config.toml
activation = "geglu"
rope_base = 6270.0
rope_fraction = 1.0
init_mimetic = 0.5
lr_mult_down = 1.5
MLP neurons of a small language model. Each row is named by its layer, matrix (gate and up: input weights) and neuron, and shows model dimensions 224-319. Each number is 50 + 15 x the weight over its row's rms, rounded and kept within 0 to 99. A neuron's up and down rows have the sign that makes its largest values positive.
After each neuron's rows, "fires after" lists the tokens most often just before its 100 highest values on Wikipedia text that the model never trained on. A number after a token or word is its count.

L3.gate1097:38 35 62 51 29 83 44 57 51 59 97 54 48 41 45 54 46 57 53 43 40 20 71 42 55 59 62 54 35 46 59 49 39 49 45 45 46 52 59 57 89 66 30 28 63 37 60 46 70 54 30 45 48 54 41 22 65 38 49 63 43 36 24 36 60 42 62 36 52 77 38 74 63 36 53 45 63 45 45 29 51 43 64 49 57 55 42 33 43 60 58 35 48 33 34 47
L3.up1097:46 61 09 62 25 66 34 46 16 43 65 40 84 66 52 44 47 46 61 39 42 36 40 32 26 30 53 32 61 39 76 54 39 42 62 09 54 76 31 68 74 34 12 32 60 63 38 29 43 48 31 73 38 53 58 07 86 47 44 53 30 50 57 48 59 50 57 65 36 53 63 63 72 48 37 31 39 57 33 37 44 73 42 53 51 31 66 48 35 38 43 55 59 61 57 57
fires after: " P" 18, " L" 13, " St" 10, " B" 8, " h" 7, " J" 7

L3.gate1317:53 26 38 64 65 62 64 42 42 54 54 58 16 66 29 61 49 45 33 36 59 48 46 43 62 43 58 61 35 65 49 39 45 29 74 43 44 49 13 37 56 23 54 39 57 47 61 48 40 42 71 62 64 53 40 42 43 45 83 59 58 37 58 59 53 54 59 60 83 53 31 55 57 45 53 56 68 48 38 67 50 17 29 23 53 55 53 43 63 63 55 24 47 46 45 85
L3.up1317:61 45 25 47 67 52 48 48 52 67 64 63 47 41 69 46 31 50 54 56 69 59 47 54 40 46 62 35 54 36 27 57 67 43 40 62 67 34 28 57 29 40 34 45 47 42 63 45 53 56 42 51 60 55 52 35 70 60 42 23 48 56 49 65 23 70 65 46 28 72 64 47 22 43 42 46 33 53 22 40 61 94 73 59 67 45 40 66 45 31 68 64 38 46 21 48
fires after: " d" 15, " C" 13, "D" 9, " R" 9, " D" 8

L3.gate1523:51 86 75 44 62 40 46 39 73 55 38 61 42 21 59 44 67 63 37 51 37 55 57 60 58 25 59 50 40 54 27 58 43 42 31 70 41 42 44 60 92 33 26 54 56 30 29 50 39 32 35 27 55 65 47 61 43 76 67 60 58 40 61 42 47 63 60 50 62 40 35 46 48 40 63 34 20 39 54 38 48 48 42 42 51 67 19 50 43 32 52 70 48 49 43 36
L3.up1523:50 42 33 51 27 45 68 59 41 33 26 41 46 47 28 39 30 31 41 41 40 65 64 44 51 38 55 50 38 67 55 66 33 41 43 47 45 66 44 41 72 53 65 50 38 41 49 75 40 45 49 43 50 48 43 47 41 50 59 29 81 28 36 52 52 31 60 38 58 35 68 26 52 58 47 57 48 40 38 88 71 35 43 52 61 20 53 77 37 47 10 51 67 61 46 54
fires after: " M" 17, "S" 13, " g" 8, " T" 7, " m" 7

L3.gate185:48 29 64 44 58 43 21 50 62 37 21 38 50 46 56 47 53 62 10 51 50 38 48 27 36 59 29 49 58 54 68 46 26 74 42 46 65 43 45 53 40 29 43 61 73 68 14 43 57 57 67 61 47 61 47 64 40 27 33 40 56 63 56 82 25 31 47 49 46 60 60 45 40 46 52 75 64 38 47 55 36 52 59 39 38 77 78 49 19 35 26 43 61 53 35 70
L3.up185:55 45 39 59 63 50 53 63 61 37 64 37 56 46 27 50 48 82 45 70 35 78 55 61 45 24 46 62 31 35 81 56 56 62 38 50 38 78 65 54 48 28 50 48 38 57 41 62 44 60 59 58 64 60 39 70 44 41 57 52 57 21 91 65 69 06 43 70 28 35 77 67 59 44 49 47 49 51 53 36 37 59 65 54 66 49 45 33 65 42 37 48 46 21 40 17
fires after: " K" 15, "." 12, " consid" 9, "ik" 6, "s" 6, "ev" 4

L3.gate1191:52 44 21 58 68 56 28 68 27 42 49 56 56 70 34 56 63 28 56 36 83 46 73 52 62 34 53 43 29 67 34 56 61 36 49 40 39 38 40 35 58 45 78 35 59 54 84 56 26 73 40 69 45 47 63 69 57 46 65 70 62 45 74 62 56 28 28 48 60 41 38 28 48 66 46 48 81 37 60 35 40 53 61 74 56 45 39 32 41 64 40 85 48 41 45 45
L3.up1191:56 60 50 32 76 48 59 45 49 68 47 32 56 53 68 68 73 53 66 48 72 53 62 46 89 57 76 80 54 35 45 44 74 68 76 51 71 51 39 44 54 16 67 67 71 37 63 64 39 53 14 62 61 59 69 68 72 47 69 79 64 60 41 32 34 64 58 34 48 46 48 32 28 54 65 43 43 75 62 43 23 48 38 52 47 69 44 53 26 55 55 57 68 73 59 39
fires after: " s" 23, " S" 13, " p" 7, " m" 7

L3.gate130:34 63 46 61 60 58 36 42 41 40 30 70 45 51 52 55 54 60 52 59 51 59 37 44 41 50 46 33 23 67 25 33 55 60 45 36 36 55 17 58 80 49 70 72 53 59 69 48 63 32 43 47 52 39 55 50 55 46 92 54 45 32 65 74 46 86 54 60 58 68 48 21 51 36 39 41 36 34 38 56 68 58 56 33 59 54 59 44 42 43 70 41 21 38 45 34
L3.up130:10 39 68 44 26 71 39 28 45 52 37 66 68 57 54 56 43 25 32 58 47 62 48 38 50 48 61 50 45 65 40 75 46 40 32 67 45 63 57 60 49 63 46 66 37 67 34 51 68 60 46 69 47 28 99 40 74 55 37 70 45 40 49 57 67 56 59 81 21 45 47 40 21 58 53 79 52 60 58 40 55 18 68 38 49 47 49 33 53 50 51 54 58 79 43 34
fires after: "ou" 23, " R" 20, " M" 7, " K" 6, " S" 5, " Y" 5

L3.gate39:69 37 52 50 65 66 63 62 29 32 73 31 48 62 61 62 54 51 47 62 47 31 24 76 64 40 81 47 36 79 36 71 44 47 49 26 25 31 41 79 19 23 51 40 49 25 48 61 58 15 43 38 56 46 43 46 42 45 30 73 52 29 31 44 41 78 41 49 48 54 58 30 55 67 40 41 48 18 53 39 82 51 62 51 51 73 47 59 47 65 53 45 44 63 50 62
L3.up39:51 46 75 52 56 48 74 42 23 57 67 87 65 32 36 54 66 58 74 41 37 53 43 51 65 32 67 31 45 31 44 38 71 30 58 17 44 38 72 57 54 23 53 16 87 40 54 52 33 42 45 46 17 52 51 65 49 51 58 57 72 41 43 87 57 24 40 31 35 35 42 54 78 23 57 35 66 54 32 43 56 53 71 33 62 59 39 46 64 56 48 25 67 52 69 28
fires after: "on" 16, " Con" 13, " C" 10, "C" 9, "ub" 8

L3.gate229:64 42 60 41 46 77 64 50 64 38 55 64 48 08 50 70 40 35 49 41 42 39 59 48 34 55 63 53 53 52 82 77 71 62 47 30 29 30 47 66 61 53 88 56 56 25 27 30 48 51 40 53 39 53 44 40 66 65 70 52 39 65 60 04 45 38 37 43 70 60 46 65 53 40 51 73 55 64 50 75 67 42 37 48 39 70 70 47 71 29 22 91 55 71 44 41
L3.up229:48 50 37 41 60 53 60 35 52 40 49 68 67 34 29 59 34 31 68 43 44 52 89 58 56 27 39 52 26 56 47 66 59 64 37 45 65 57 45 74 54 44 68 33 40 23 45 54 48 51 20 77 34 27 62 45 82 61 55 56 35 72 63 34 32 35 39 64 42 29 77 76 86 51 60 84 20 45 47 59 57 37 34 45 68 52 46 61 52 52 55 62 32 72 28 74
fires after: " b" 12, " inter" 10, " c" 10, "C" 7, "ro" 6, " B" 6

L3.gate325:76 57 36 36 31 71 33 33 38 82 23 74 43 66 52 45 36 62 72 10 46 40 59 53 52 61 34 70 49 37 44 39 59 55 43 72 61 38 82 60 44 47 80 59 26 83 47 50 43 43 61 53 38 80 56 41 61 29 49 64 44 45 40 42 42 65 63 80 60 49 69 67 33 61 30 70 59 68 60 44 67 29 51 35 51 59 37 64 80 27 67 45 68 57 43 53
L3.up325:60 39 52 57 63 73 25 59 60 72 53 70 55 60 44 44 61 51 48 10 51 49 50 38 46 53 47 47 34 45 52 52 59 39 43 45 57 41 59 44 36 38 52 26 50 72 30 43 75 57 59 45 37 50 48 55 57 23 68 51 83 49 28 61 37 41 58 65 55 47 59 33 26 37 46 82 69 50 44 76 53 61 39 32 42 64 22 34 43 38 63 45 54 36 48 63
fires after: " C" 23, " G" 17, " H" 8, "C" 7

L3.gate253:40 81 60 59 58 45 55 73 65 55 41 27 40 49 44 35 39 47 40 64 49 52 71 29 39 53 72 47 70 55 61 59 18 55 65 34 45 36 61 50 40 60 37 54 69 32 26 44 61 58 66 52 53 30 70 32 72 61 45 71 48 20 74 57 64 45 61 48 77 78 42 40 56 71 63 56 49 59 47 56 55 42 41 51 34 59 66 23 65 44 30 51 36 50 54 51
L3.up253:66 58 61 75 43 39 43 75 50 51 46 46 50 56 44 37 33 46 27 47 39 37 55 44 49 52 55 47 47 66 50 45 45 58 52 87 33 77 52 38 44 45 24 47 37 71 57 72 40 39 28 16 59 35 45 47 56 48 59 56 44 17 61 48 38 23 41 55 88 40 53 40 56 44 56 65 66 50 50 91 40 48 45 41 43 54 44 24 52 57 49 48 51 53 39 37
fires after: " M" 13, "m" 13, " am" 10, " m" 9, "as" 6, "b" 5

L3.gate1146:57 32 37 55 77 86 39 85 54 64 44 62 52 41 51 59 54 42 66 65 37 57 52 25 50 74 54 80 49 52 69 46 37 37 47 41 58 67 57 64 43 52 60 41 59 61 37 34 43 39 58 42 20 53 84 79 44 38 21 39 19 61 24 42 60 45 58 64 55 72 03 52 60 48 47 21 72 68 62 48 51 70 69 29 29 52 61 47 48 47 51 65 49 39 53 28
L3.up1146:50 60 14 36 24 67 68 76 38 72 51 50 29 27 45 39 47 63 66 35 31 60 50 59 59 40 40 42 29 81 41 53 40 49 51 67 44 81 56 63 55 50 75 51 64 49 49 42 70 48 34 64 52 55 67 43 64 42 48 56 41 41 42 57 46 51 57 59 50 58 40 34 59 82 37 53 42 49 37 33 21 38 46 46 41 28 61 66 41 40 77 63 48 54 37 65
fires after: " B" 21, " st" 13, " T" 8, " b" 7, "or" 4

L3.gate1074:52 50 50 59 65 53 56 29 70 51 46 64 75 45 67 50 48 60 46 45 71 51 55 69 46 34 45 48 47 41 44 37 73 37 22 62 48 37 52 78 61 46 38 75 42 44 45 45 40 39 43 65 64 47 44 56 28 41 26 44 54 47 57 68 37 31 54 48 59 31 10 59 47 51 51 74 43 50 23 47 33 43 60 60 45 55 45 13 45 53 20 46 48 45 34 57
L3.up1074:76 71 21 42 57 41 47 50 36 90 29 75 70 63 49 42 48 51 49 58 46 44 50 52 57 46 36 49 65 68 25 52 39 48 55 43 23 53 67 52 54 76 57 75 69 56 55 36 57 46 46 60 36 47 38 20 66 37 55 59 50 45 42 61 62 51 45 47 60 45 48 42 52 45 43 55 28 45 46 58 55 48 52 32 28 67 32 35 37 64 48 53 59 42 53 50
fires after: " M" 22, " m" 16, " D" 9, " Sec" 7, " sec" 7, " s" 6

L3.gate2:41 52 43 39 49 32 20 59 62 08 33 49 36 65 46 39 56 60 51 37 54 53 27 58 66 52 50 48 48 49 51 36 49 57 51 36 56 61 53 37 60 60 14 67 45 27 56 74 56 37 63 29 50 47 52 35 46 57 64 50 48 41 55 83 44 75 44 54 64 71 69 26 31 37 34 65 32 54 77 43 75 35 42 55 53 37 48 46 37 37 44 22 25 82 43 50
L3.up2:33 58 53 63 32 47 68 51 56 63 45 51 30 52 70 54 72 72 19 67 49 64 46 59 45 66 50 31 39 25 46 37 44 49 10 18 46 58 36 63 56 54 49 72 35 45 58 50 46 64 70 09 47 41 29 25 55 68 26 42 43 46 39 60 59 50 62 44 71 41 68 28 36 49 35 43 25 35 36 75 43 62 57 54 34 76 48 35 38 64 54 42 48 49 43 47
fires after: "et" 19, "r" 13, "a" 11, "at" 10, "d" 6

L3.gate911:34 46 51 62 36 35 72 59 39 64 42 63 70 43 30 53 32 61 72 48 65 44 54 59 63 70 26 60 46 35 54 37 77 57 49 39 58 56 39 42 49 54 59 29 73 67 46 38 54 50 43 33 30 21 36 36 51 57 60 64 47 57 61 73 82 65 60 47 56 33 32 52 76 37 38 65 46 60 35 29 40 37 37 56 49 59 55 32 49 44 41 25 72 44 42 39
L3.up911:50 27 49 47 44 33 73 55 46 70 52 69 59 50 40 62 65 79 55 22 52 37 55 82 37 49 46 36 64 35 71 46 73 42 66 47 65 42 45 64 24 37 44 42 58 42 31 56 58 55 48 56 68 56 56 48 49 47 54 43 50 44 53 47 56 56 25 58 30 54 69 58 56 18 44 37 43 66 48 54 30 51 29 76 36 54 50 50 30 41 42 40 57 64 52 40
fires after: " P" 20, " C" 15, "p" 9, "c" 7, " p" 7

L3.gate153:40 58 68 48 31 60 48 60 47 64 46 53 51 44 86 45 39 40 58 38 36 58 81 58 35 65 46 37 58 63 67 33 45 42 31 34 68 73 36 71 48 39 38 58 52 56 43 61 61 56 51 60 32 51 69 49 72 49 68 32 61 68 49 56 60 45 51 39 51 52 47 61 46 45 48 44 42 48 55 40 69 14 41 72 53 51 85 15 68 47 57 53 62 51 74 30
L3.up153:48 61 56 68 59 46 52 55 51 62 54 55 39 16 22 62 61 60 53 00 43 40 65 40 77 56 60 54 48 74 67 49 53 51 58 52 47 58 74 51 35 47 65 80 63 65 41 55 82 35 66 28 43 31 33 68 61 42 31 59 37 44 54 46 29 38 32 33 58 51 68 74 79 63 26 58 35 48 83 54 52 32 55 45 31 29 56 49 25 30 49 42 58 80 37 31
fires after: " b" 15, " M" 8, "ap" 7, " G" 7, " B" 7, " W" 6

L3.gate1208:41 63 65 65 48 54 36 54 35 29 54 37 37 59 42 55 57 51 46 67 40 57 78 50 31 47 38 37 57 57 60 60 46 60 48 49 48 40 46 43 11 56 25 41 50 21 58 61 39 35 66 31 40 56 32 48 49 62 71 69 50 34 70 59 78 47 39 54 38 26 27 33 32 33 67 69 38 54 49 44 65 47 82 36 50 47 55 38 53 42 44 60 25 54 32 53
L3.up1208:54 63 64 37 68 35 55 57 39 58 31 40 35 49 41 32 46 30 64 63 53 53 69 64 46 19 34 50 42 86 77 42 34 31 59 51 58 33 78 13 45 31 24 32 60 44 54 18 34 47 53 33 53 57 27 53 52 65 61 43 41 44 47 54 52 31 51 68 56 42 47 49 54 26 34 38 76 87 27 59 40 54 11 62 67 49 42 52 26 70 52 62 71 51 38 68
fires after: " m" 20, " N" 18, " M" 5, "all" 4, "ann" 4, " f" 4

L3.gate326:28 59 50 47 50 61 22 43 42 50 46 56 68 42 38 48 37 72 19 51 68 17 74 74 39 42 42 59 23 39 26 42 40 57 52 38 60 57 09 41 45 40 63 50 59 35 66 61 48 63 11 92 31 54 68 59 50 61 43 55 92 43 67 77 42 46 48 60 62 32 46 85 45 62 86 33 66 59 63 61 50 44 86 33 40 58 52 36 69 57 41 48 23 45 56 45
L3.up326:56 53 47 43 55 58 17 57 35 54 78 71 66 63 54 32 37 62 55 59 51 57 49 36 30 31 55 49 35 47 19 48 73 39 59 47 47 47 59 69 37 57 64 56 39 46 69 48 60 48 55 50 60 35 68 30 76 33 44 70 68 49 62 41 42 41 49 28 68 28 52 36 30 75 71 45 40 61 87 23 69 70 54 31 54 52 38 44 37 31 39 72 47 74 51 37
fires after: " |" 20, " R" 17, " M" 14, " " 14, " m" 11, " s" 7

L6.gate1075:46 50 61 41 70 37 35 47 46 62 31 61 60 72 71 47 43 19 57 38 33 35 47 57 55 51 52 58 40 33 71 49 63 34 39 68 53 42 43 66 83 42 42 71 74 26 41 31 50 64 36 74 56 69 56 46 60 78 44 53 28 51 53 25 29 38 53 47 47 57 34 40 68 47 47 54 39 59 54 63 53 52 78 52 50 50 71 39 44 51 27 51 33 66 39 55
L6.up1075:48 48 50 45 63 73 18 60 31 37 56 39 51 71 49 44 55 46 51 39 31 55 49 59 18 60 43 62 60 00 69 35 66 49 76 65 38 53 46 56 41 51 63 34 82 52 43 38 56 39 59 62 19 71 33 56 27 32 53 24 52 40 67 13 47 51 66 29 30 55 44 74 70 53 52 27 50 45 53 19 49 66 66 59 48 37 50 45 59 54 74 40 40 30 21 18
fires after: "." 94

L3.gate500:32 41 28 32 55 34 50 35 30 45 53 41 33 62 57 78 51 62 64 51 53 46 73 42 52 73 54 39 52 40 46 28 60 57 66 15 57 51 48 35 66 70 58 65 79 42 52 47 43 60 55 54 42 49 79 43 25 77 54 68 21 57 57 63 59 80 63 38 33 64 36 75 48 66 46 56 36 71 32 35 43 55 27 20 59 58 49 34 53 55 54 27 54 67 37 70
L3.up500:49 64 26 53 60 48 54 55 67 54 67 44 51 59 67 53 37 46 34 57 79 65 64 48 69 47 51 58 69 59 29 39 38 79 44 56 31 57 54 63 30 46 63 31 56 43 63 55 40 48 58 74 30 48 71 63 42 56 34 51 57 68 29 45 63 60 56 45 25 41 77 61 32 66 73 36 54 47 48 40 31 72 55 38 58 32 50 51 52 48 71 61 37 34 44 65
fires after: " T" 21, "z" 13, " O" 10, " t" 9, " s" 8, " m" 7

L3.gate846:49 66 38 36 58 57 43 65 51 62 23 64 59 62 49 42 53 40 61 35 53 51 42 67 54 39 13 56 44 32 69 54 53 46 62 76 61 33 49 69 53 51 44 36 51 62 75 48 56 57 36 55 52 50 78 42 54 32 56 59 33 60 69 76 43 39 21 31 49 72 51 62 60 63 33 42 54 33 34 49 30 46 19 56 52 33 55 50 66 60 52 53 58 44 27 48
L3.up846:35 34 52 21 57 51 29 64 55 60 41 68 78 55 47 64 40 49 38 29 56 46 39 54 50 56 49 42 54 64 51 63 41 96 57 67 50 23 60 64 33 67 34 55 43 52 44 50 41 39 63 51 31 60 42 80 43 73 62 61 29 64 68 49 44 41 55 60 48 61 67 38 36 51 50 43 31 59 57 62 44 40 56 56 78 37 62 42 47 62 57 51 33 47 54 61
fires after: "e" 19, " gu" 12, " Gre" 11, " stud" 10, " T" 8, " t" 5

L3.gate384:65 24 44 52 44 46 60 24 29 49 64 44 45 77 67 31 52 51 36 70 52 53 28 64 56 53 57 65 38 56 61 39 47 60 65 43 55 50 71 70 76 68 58 25 49 53 70 86 54 36 42 61 60 72 38 54 23 70 59 45 41 24 58 76 54 66 32 69 36 43 45 46 44 54 33 37 73 40 63 87 66 64 33 29 57 66 39 43 61 55 29 53 53 63 30 85
L3.up384:62 52 54 43 70 53 50 38 47 69 50 51 46 68 51 38 61 65 49 52 67 65 42 36 76 58 75 57 45 58 64 49 60 36 40 40 62 51 88 49 31 24 42 48 42 31 58 30 66 57 30 54 50 43 58 47 46 58 44 20 51 50 49 80 28 43 27 61 62 58 29 55 42 29 23 61 45 48 62 74 43 86 51 49 45 44 49 32 87 56 35 68 43 56 62 22
fires after: " N" 30, " R" 18, " C" 8, "C" 5, " Gr" 5, "S" 4

L3.gate507:54 51 42 51 73 41 45 73 46 58 48 34 62 52 56 46 67 71 46 58 62 42 53 45 56 72 69 55 68 42 50 48 28 71 37 65 73 36 54 78 30 53 53 46 66 46 65 42 36 35 61 38 36 62 63 22 58 48 53 39 64 43 69 47 52 14 22 61 38 43 42 44 35 74 22 37 47 64 99 39 57 67 42 63 19 93 53 52 82 59 46 51 43 35 52 37
L3.up507:55 62 36 66 52 56 44 48 35 38 81 58 62 68 34 58 37 71 43 67 23 54 88 76 15 43 45 56 50 21 66 69 51 38 66 32 81 23 40 40 30 51 31 58 71 55 83 48 28 66 70 61 53 42 69 49 33 56 37 50 82 49 64 56 38 57 43 45 66 74 29 50 75 21 53 33 20 65 26 27 76 65 35 62 63 61 84 42 54 63 44 41 54 53 42 51
fires after: " R" 21, " M" 20, " r" 12, " m" 10, "erv" 10, "od" 6

L3.gate174:57 32 90 71 21 97 49 30 50 64 57 48 53 60 51 51 35 59 51 43 66 25 79 30 52 61 32 28 43 67 36 62 42 57 57 45 52 55 59 52 54 62 58 57 61 57 23 47 58 60 31 40 45 39 63 86 38 34 33 51 55 74 48 52 80 46 26 39 58 72 52 50 67 48 45 69 39 56 46 49 62 55 70 45 59 39 50 54 36 65 65 55 37 52 32 55
L3.up174:40 42 37 47 72 32 64 60 26 30 81 44 67 48 53 57 52 45 44 59 24 47 41 56 52 02 51 24 59 43 72 31 73 43 57 44 51 45 20 71 53 30 45 43 34 17 58 40 61 41 48 56 35 45 54 37 63 64 62 28 78 29 64 77 38 41 42 50 42 11 47 35 58 47 52 46 62 59 62 72 30 45 22 70 56 55 64 56 71 31 57 31 39 48 55 48
fires after: " p" 41, " P" 34, " W" 10

L3.gate201:35 42 48 52 60 32 45 81 35 65 40 53 53 37 38 45 42 23 56 41 66 42 62 60 45 43 44 74 50 34 56 71 66 47 71 38 69 58 38 90 37 53 36 33 71 45 43 58 66 59 52 28 21 53 68 69 58 67 61 30 34 61 38 46 71 33 50 48 43 33 42 52 70 56 17 58 41 44 78 35 40 63 45 28 54 40 17 74 65 37 18 75 15 61 59 37
L3.up201:63 25 46 61 38 62 58 62 32 65 41 58 51 33 39 46 32 45 56 35 27 36 78 84 71 33 61 48 71 52 65 47 19 57 46 53 57 65 54 52 67 61 48 54 51 70 87 28 39 45 52 57 49 22 47 64 36 58 31 24 50 42 37 48 59 71 38 80 41 26 31 63 59 32 56 43 33 68 29 30 70 36 34 59 61 37 61 50 65 51 55 52 32 44 75 56
fires after: " t" 31, " M" 15, " T" 14, " G" 5, " m" 4, " Br" 4

L3.gate819:75 63 16 35 62 27 43 49 65 67 27 70 51 34 41 40 41 27 25 37 58 67 97 42 53 65 54 56 49 48 36 20 52 29 72 41 45 52 36 46 63 51 55 22 69 56 65 52 50 47 39 58 32 69 39 55 76 48 65 72 36 59 59 49 31 49 67 49 40 74 39 49 49 42 46 59 60 71 57 22 50 44 40 33 49 62 70 59 38 35 50 33 50 49 47 44
L3.up819:52 51 30 55 77 23 37 27 44 62 14 73 68 18 58 38 77 36 27 50 84 47 67 40 48 61 33 49 68 99 41 46 39 43 67 67 38 54 39 45 57 76 46 54 43 51 24 62 31 51 61 55 23 44 38 56 28 35 24 38 42 46 55 49 78 65 25 53 48 34 52 54 56 65 51 58 53 62 44 25 46 43 34 44 59 31 66 61 38 71 70 36 43 42 48 49
fires after: " T" 18, " y" 13, "y" 10, " t" 9, "t" 7, "w" 5

L6.gate199:66 39 47 39 67 83 41 70 58 47 63 59 71 55 41 26 42 69 51 56 22 32 34 46 58 65 59 43 22 46 53 49 38 33 51 52 48 61 44 28 46 40 65 28 61 80 55 34 74 49 46 34 57 45 44 54 61 43 63 54 56 50 28 82 64 58 41 66 50 44 27 60 53 46 33 48 49 47 36 47 55 26 41 36 67 59 49 47 77 44 44 71 21 58 44 77
L6.up199:43 28 50 50 50 32 34 69 34 36 63 44 47 32 25 38 53 50 55 33 31 30 38 50 59 62 70 52 72 57 36 27 52 44 37 40 57 50 61 34 66 41 60 60 46 22 41 43 16 36 43 53 62 68 56 44 48 54 49 30 57 17 28 54 55 49 41 35 50 40 48 25 65 60 45 45 35 58 31 49 61 36 34 57 60 43 42 56 48 63 53 70 25 47 62 52
fires after: " T" 26, " M" 7, " J" 6, " t" 6, "a" 6, " had" 5

L3.gate280:57 36 54 44 65 79 61 54 34 32 73 30 15 33 50 25 47 39 44 40 74 47 58 28 33 57 40 58 34 51 44 40 59 33 66 47 47 38 36 39 43 36 67 28 24 30 60 57 52 62 56 25 60 40 41 47 43 71 61 59 27 52 54 17 49 50 67 42 66 68 40 51 56 35 72 53 31 56 50 47 31 49 67 53 78 53 40 68 58 62 68 59 46 26 46 22
L3.up280:61 65 53 61 43 67 46 42 40 42 56 54 56 75 56 15 59 51 26 50 67 37 61 85 20 71 55 48 37 39 45 43 57 44 28 39 51 48 48 49 68 68 57 43 50 63 34 38 26 49 59 58 51 42 59 30 60 42 62 28 72 61 33 56 59 39 71 77 66 49 36 76 41 56 54 53 54 51 50 29 38 64 58 60 43 51 42 37 37 51 23 52 59 56 23 50
fires after: " R" 22, "l" 13, " Gl" 13, " ed" 5

L3.gate203:62 53 51 59 38 60 37 42 22 38 43 42 41 48 48 44 52 45 59 41 60 57 55 57 38 47 67 29 51 64 67 45 25 46 49 63 35 47 41 72 81 59 48 40 50 39 58 48 45 65 41 61 49 45 62 09 63 42 57 59 74 53 37 47 44 60 59 49 33 71 52 73 25 34 56 40 43 31 50 38 39 52 57 45 44 38 67 08 48 50 56 35 29 69 56 69
L3.up203:63 70 58 50 42 48 24 35 69 25 40 54 50 69 91 51 49 22 30 51 58 54 59 73 49 65 44 33 58 44 28 34 53 28 52 56 56 35 64 74 47 66 22 30 48 60 28 66 73 66 38 71 60 35 54 34 56 41 58 65 61 42 76 64 43 23 63 22 38 48 60 58 34 45 58 42 57 38 57 57 48 58 59 36 59 64 52 51 72 45 15 52 28 46 40 61
fires after: " m" 14, " R" 9, " r" 9, " M" 9, " L" 5, " l" 5

L3.gate595:35 43 41 47 72 54 60 61 59 69 52 70 60 70 30 30 36 67 43 60 41 41 57 43 52 62 77 69 32 40 40 44 18 53 59 57 52 27 52 46 73 26 62 50 52 50 50 54 55 45 56 54 30 52 40 66 46 29 92 53 32 55 53 56 61 38 55 47 48 49 72 61 42 48 32 61 31 77 45 61 88 58 46 49 50 21 39 76 47 36 65 65 61 30 52 60
L3.up595:58 62 44 31 67 66 18 51 36 48 37 63 56 59 59 45 42 74 51 44 27 37 33 57 35 72 37 51 34 39 60 43 30 62 30 90 34 58 62 41 31 50 65 54 57 46 52 60 67 69 16 45 34 40 58 52 32 54 79 47 66 65 35 68 43 45 66 43 53 48 46 42 51 44 65 54 47 79 35 50 55 82 86 43 61 52 22 63 27 37 71 63 59 36 72 68
fires after: " S" 19, " G" 18, "G" 6, " H" 5, " member" 5

L3.gate920:32 41 24 53 39 61 20 67 50 62 43 16 58 77 73 50 58 68 62 69 36 43 45 64 40 61 19 52 57 66 50 70 49 44 56 56 62 68 42 67 54 68 46 69 27 55 56 43 56 40 42 20 32 63 66 42 57 58 54 50 52 32 33 55 72 72 51 70 47 44 49 44 47 50 67 58 50 60 53 29 62 71 23 54 77 62 19 63 51 83 18 51 27 42 58 60
L3.up920:41 67 76 59 56 56 47 75 41 45 42 44 64 48 54 66 26 48 35 72 42 45 28 33 53 56 20 50 61 14 55 75 76 47 26 60 88 33 26 73 50 84 48 51 64 30 45 56 39 53 46 57 34 41 54 31 41 21 30 52 67 40 46 58 51 62 66 69 49 57 41 68 33 43 49 48 53 65 59 52 49 66 50 32 43 38 62 37 55 57 58 33 48 69 16 62
fires after: " r" 12, "iv" 11, "c" 9, "ac" 7, "od" 6, "R" 6

L6.gate1352:50 62 63 56 43 60 41 43 50 41 58 63 48 58 64 44 25 38 66 30 52 47 66 28 49 70 56 28 53 51 33 35 56 67 86 53 68 40 62 50 55 51 20 40 78 56 61 44 53 68 54 49 38 46 42 77 71 32 38 44 49 73 33 60 27 57 40 98 93 63 48 31 67 61 50 38 46 49 29 24 63 57 36 54 38 55 16 34 41 49 58 44 71 34 56 47
L6.up1352:66 54 59 33 31 40 32 51 33 68 65 49 40 25 81 42 74 33 33 55 45 72 49 53 61 54 59 40 41 39 47 59 19 59 51 33 34 28 27 53 43 38 87 70 60 60 25 53 53 37 60 59 45 57 53 54 29 40 35 39 82 66 72 57 70 88 40 48 50 69 77 56 33 65 50 73 61 42 48 61 38 19 62 54 13 42 61 61 37 43 48 51 52 67 71 36
fires after: " T" 21, " c" 11, " s" 9, " t" 8, " B" 8, " S" 5

L3.gate1509:43 32 58 60 56 55 59 31 60 45 59 38 70 42 37 52 24 58 45 13 60 45 33 47 45 66 35 63 30 33 52 31 35 52 17 61 55 33 69 44 38 52 29 75 53 65 43 39 45 66 31 36 52 50 49 59 29 54 41 55 42 36 37 58 53 60 71 46 78 63 41 61 49 68 45 31 50 36 52 38 53 50 68 44 65 54 68 25 69 71 57 30 65 58 30 76
L3.up1509:58 64 64 21 41 63 41 57 42 64 24 38 45 51 40 84 56 56 31 46 40 54 32 47 29 51 62 50 68 42 52 24 42 79 26 75 59 57 32 37 32 37 43 47 70 48 42 57 35 51 64 31 40 44 80 59 44 26 40 43 55 51 45 37 49 40 57 53 58 69 61 56 61 37 42 54 65 40 60 73 42 55 06 34 45 66 66 53 24 35 34 74 67 44 76 53
fires after: " B" 13, " bus" 10, "por" 8, " a" 8, "duc" 7, "in" 7